{
  "positions": "rope",
  "bias": "none",
  "batch_tokens": 65536,
  "steps": 5521
}
MLP neurons of a small language model. Each row is named by its layer, matrix (down: output weights) and neuron, and shows model dimensions 0-127. Each number is 500 + 25 x the weight over its row's rms, rounded and kept within 0 to 999. Numbers have three digits each. A neuron's up and down rows have the sign that makes its largest values positive.
A block is one neuron, or neurons of one layer that tend to fire together. Before each block is what it responds to, as a language model described it from the Wikipedia text at the highest values.

Responds to: Fires on a word's opening piece when the rest is predictable: "We" of Website in infobox lists, "Pe" of Peak position, "te" of Committee, "sub" of subscription.
L8.down57:551517504464519493483559531534477485463485501475485531521451490507490542492520510469528483511483506516512461449495536485487499533550524512460546499453506512495465496511545457522481459510526489528515467499489518488467537500489515535474489496499463501505526485511485523482491478538502548476485504473501496525543489520527531533492510544514450520539468457531532479453504515469493471502492
L8.down61:445470519523460511498500528506516525489497532542549479487520520468496531476486469474462495487516542473501481501452475473501541463510524499493492527504501474507522495471486502536463505471502490502553480540509512527482494510519492500509500521475505522502503528561494469518506493559496484465519499475490508484425468478487530487483558492465498485497490487505528501476492510542473482507546
L8.down114:465517500548529459490449496513528494488514453504502534478516518532536483492460512495470499536483521562516493511506506492531522525522485470512511505435514503517477493495478531527461501471492509489523487469469480502520512500519512447515511483521504511510468477488508534539496503515544477528489461482552491492507461484473530510512504492510519536492463503493471482506490491482523477480478
L8.down116:438495501467509518539509497478505465502438518490459454510540497518483509514511494512478470526521528496436523484485533502486518482533498517486555523558520516514504572484518481535474503521539524559493511526520511509505514528471502505539496494473480508482498469491505519492502477522475530463509515512470504523492525536509504440470472524510469483516504500528529537515513493499516496487499
L8.down143:479514474515485462510505502521518502494446511531475514505511524488473462517513457480490508515503512520512518498483526514521522464510465533488515516486491497486513519509496507568490462499511472498491487491520516525452536486473507543474506545545523503480488509533489514512476463491508475489515469530529525503448500476500460493454486517468462494508497502491520492514522503468464490487556
L8.down144:515536498536498488514489525511460524515478489514470495488480504481506489512498487515506481538488511524470538512511491502494523503467488497484488492424493515499531499514500526480507507524506524533445489545538484504464473513525557500490493523510457499459521478504502467503465485485507514489491463487494526543517505466467468461493555493516520470472452532479451471525466479538490531509526
L8.down201:490542485504510475535504463514498495524511476512521512512485472493483493481522471500503526481467475553500510503524493505482482482497457489464498476510506499502488521514494493483468501489536539449466477477561495467526482507457519541486487567535518497490457514503509481527502502538495464507492520495476473476500515490525493527492538518501507491462466502487504567538481500521521529478482
L8.down286:493480484477475506522489481511462460491500515488547481525478547498480501472502507503521506472518517491526495507565549468523499522529451472506497498478509521491488474474521479447471504521490483503505514466490534505459492486506467496499504474486501494488489483472442470468521485502554505436478478515469526544435529497508486510503536469458500545462525500480472492467496461528481484513472

Responds to: The word not after is or it is, other copulas like be and was, and mid-word pieces such as N-ot-able headings and Tra-ck.
L7.down201:499509486508542490522544524497499518501522489557495508482525472468501470481529497494526550516501503504488510521546470497527491503551516499543529532528527471463512503533490500567466515528518463505536507477469483481471491539482540493493503500510520484451521510480505488523557451478501500476519499498493447472523510520499466534474524506474514510514483518541518479522481501523502457509508

Responds to: Auxiliaries (was, be, is, been) and -ly adverb endings that come right before a past participle, e.g. "was later re-released", "subsequently elected", "typically held".
L8.down20:494533521486523503565509482537474534495497512478570458487488454483484517483524498507501500497503472456455472519529471534497499513478498502551489521519541535528540498488504498474491544469523511497529486515503486490468504540482512485504492531513483503549510515534502473411482473483496534514445497474509502505483491479528498503505504509520518456491486509499479480491525459461456522464443
L8.down83:505491513482460472507523535540462485542508465508498473508536468549500516494485512480487503482526511525474512514474491493521489486501508509513505506527420503494512501493517507530519525466505509456492488480478504510489511467518477530528516536514506510510505569510462547486515428500502504492559508501479500509488527503471529506507529471516504541510483549536448512522485488487505480485504
L8.down120:467524424500488495558489508539550513520543507503489511524500490463502487522496479532488505527508469482434473501490490525537485524519489507540498527493515513506562494476497522454495479505546482506511479473523517471480531484523513529473505536510508536512493517465486501446498463497513522466479550491511500469544525482481510524500518523495522465492553531512458514471489541483490511507452
L8.down123:436474477534479526550467486518498463523507514502453540527466513463494478501508481496493447540502493538470544479521533473532527513467543467473549494474489524523544483522506484521537462465516518520511494490513473494502525517506520496485479467501482482531445523506498540465516508492473490510477535505503480538523522491497511514520490511480519530484487502462477511497497510521532500475513
L8.down136:497529476485508487460496505503495472509461493479501517481500447517520514526479480493500487503527508501504497481502523523493493473526502477541467505503546481509462530530548514504494528515509517490487493532556528568491519551507525512480528513512483508536498498525518523485498492557494467499504527473483483493500478538502531499481503515525520483507495515515506459492497497518498472529471
L8.down192:503501510519563473489500495544477487479514511433494529477534514505496500489492502468505436529502530498482472488514499516471484449488497490504556527501504519473471499529484458529517524502529483480476499473495482523512524512455464512559538495484499475488506478505519499501445478515528526473506483539509549477487525498510467516476517505488503474499468518493536510555478498464472503513545
L8.down282:512530515480536507474475508542468510487499508486515500523516522491449512518479527449525528499472485499516454505456494513527515479525497506532456475493558476473521491486506490465478515488546510495505537521525490488492524487486507511502513536534574483498501498497487458502483520456487495468482519480524499454533492521579462533498539502527498498541526507514514490471474522511516529508515
L8.down294:520493535486485530487516508461488503523488480478478516533466533490515474483508512477507481564503517520501524462514495522522521473494519463513495483468504482521497563499533550489442511546491496468467492508488489491514515494496515497494487444551507464507498461488508438529473463521474499536511466509546532515498467506518508493438501521513491482544486506457478479510510540473581485473465

Responds to: Verbs reporting what someone said, called, or described, often their final suffix piece (state-d, say-ing, learn-ed), especially in reception reviews: called, stated, said.
L7.down29:481508538503491483460580535525532480507515478546479500555489518465517491507507510516511478550487502477515457524500510500474505494530495512474537478531499480539508454501500497491469510478501480491476518480488459470525510502518550503457508508494502452478492511503541508481470485504523521466484485479513501496469492449512496487476529509519512475536523534457482534534490522496492448503465

Responds to: Final pieces of words that open a following clause or phrase, such as saying/noting/alleging before "that", prepositions, "despite", "since".
L8.down18:480488536504521446490545474486504513523456473469519478496478510460505456486484518506504522486531508513490493548470470518466505502540504476507467513505534462507511471518499469506471548508518537498521521475536502481507508524483475503517532515472468465479526474454504496519512465524502475493530524460506530488488510524506506516507508502528501506436541481522485480517531487520516471528481
L8.down70:484456472529499499508461541495507474491505513500493490517488510483483484471504494545503478492467506507492531472475488510498489509464495521492498511487483498544490506466503490511481510495536483489525541484467522534481490505491467518519490520502489522452501447494461485438490493503476516477507481510502492508505499447514535520479517470492509497530480459478516523484502468472512536470512
L8.down80:503472495475510511489558483512510517508539493528510499491502508499510486537533484532505510554542524514510457499465534511476480513494501488503512495494498481488517471504495474529506458455513512485489495529488533506480515507502466495492506494506525483518494527485540500478480473525505490499518485482508490527475487501501470503486503527511507533556534501542525483480491500498464488490527
L8.down172:477512500545496495455504514532512508516503476445505506522512497504520478497513529486538523541478523449523488509463452509560491532475479492491494509489449509500505473551512534515506474509458537533522472498557497495478508474488450483467530492528488493516507490519513470505462457523474534521502470471479460505460523489530493508508520484507517546523502520474487543502481467454467514481521
L8.down212:488508482490521486491484487505462488523514519530491492530472475515545493481510527489522503474461466473512505506450490472468517507493505520472518505483486488558526504451463489454508478500499511509551489480461542500464484517500512517430508499504466494506505536516494522489484541508502526501483473471498535534494552490491490498522480487464506526507483475442490483518516519467528498523475
L8.down215:535510491502523464509478552511516520498468509472485492531524471510475485515463524480469484473478490487494527491510451464511504480508498503450492517527489514496495548487506528489516554480504530572465484489529442513488532471473501506475500520519500534536504492534499514535484496495485485527520487468485519534525476491454522520500507501526511484542500496506551488505476517532513461522541
L8.down261:496470500460475506534537495539511498500488507488527500505496544511476543514481511465488514490500511530556511529505518534462504476480453500448475486516502479505480501505461550502508495518523511490503481481484485487449492505499494478516486508549558489482537510485486494463487492485469470522459445525529509514495516525466487491468492545528532493453497514536512509461479509489495453500437
L8.down269:559543527500497542459493537513496493501521484477526517501490487498490528481538572522506470509476517501465509492521479463527516515533514505517517471499506494486499518467480495483518517539479544496502475501488487507506466485514510506458500496448500502478478482438479549472505466494522517533500507492527495535498498488479503498480490522496468497501536528506472527503491517547506482441503

Responds to: Word pieces inside field labels at the start of infobox or list lines (Ar-ea, We-bsite, We-ight), plus sentence-opening auxiliaries has or had after a subject.
L7.down244:599539505494501479490531505489486494508506467536507503493590527490485440539489496542497549457539478492492496484488451492471521472511481514517520498465464469531485538508493474491471444494492478497524471517508475513487502502492508547531513474516519511527497477529532524488523502479493556523487528518495474511487481487497497481485528522511452445484497537457512497527524466521493491483496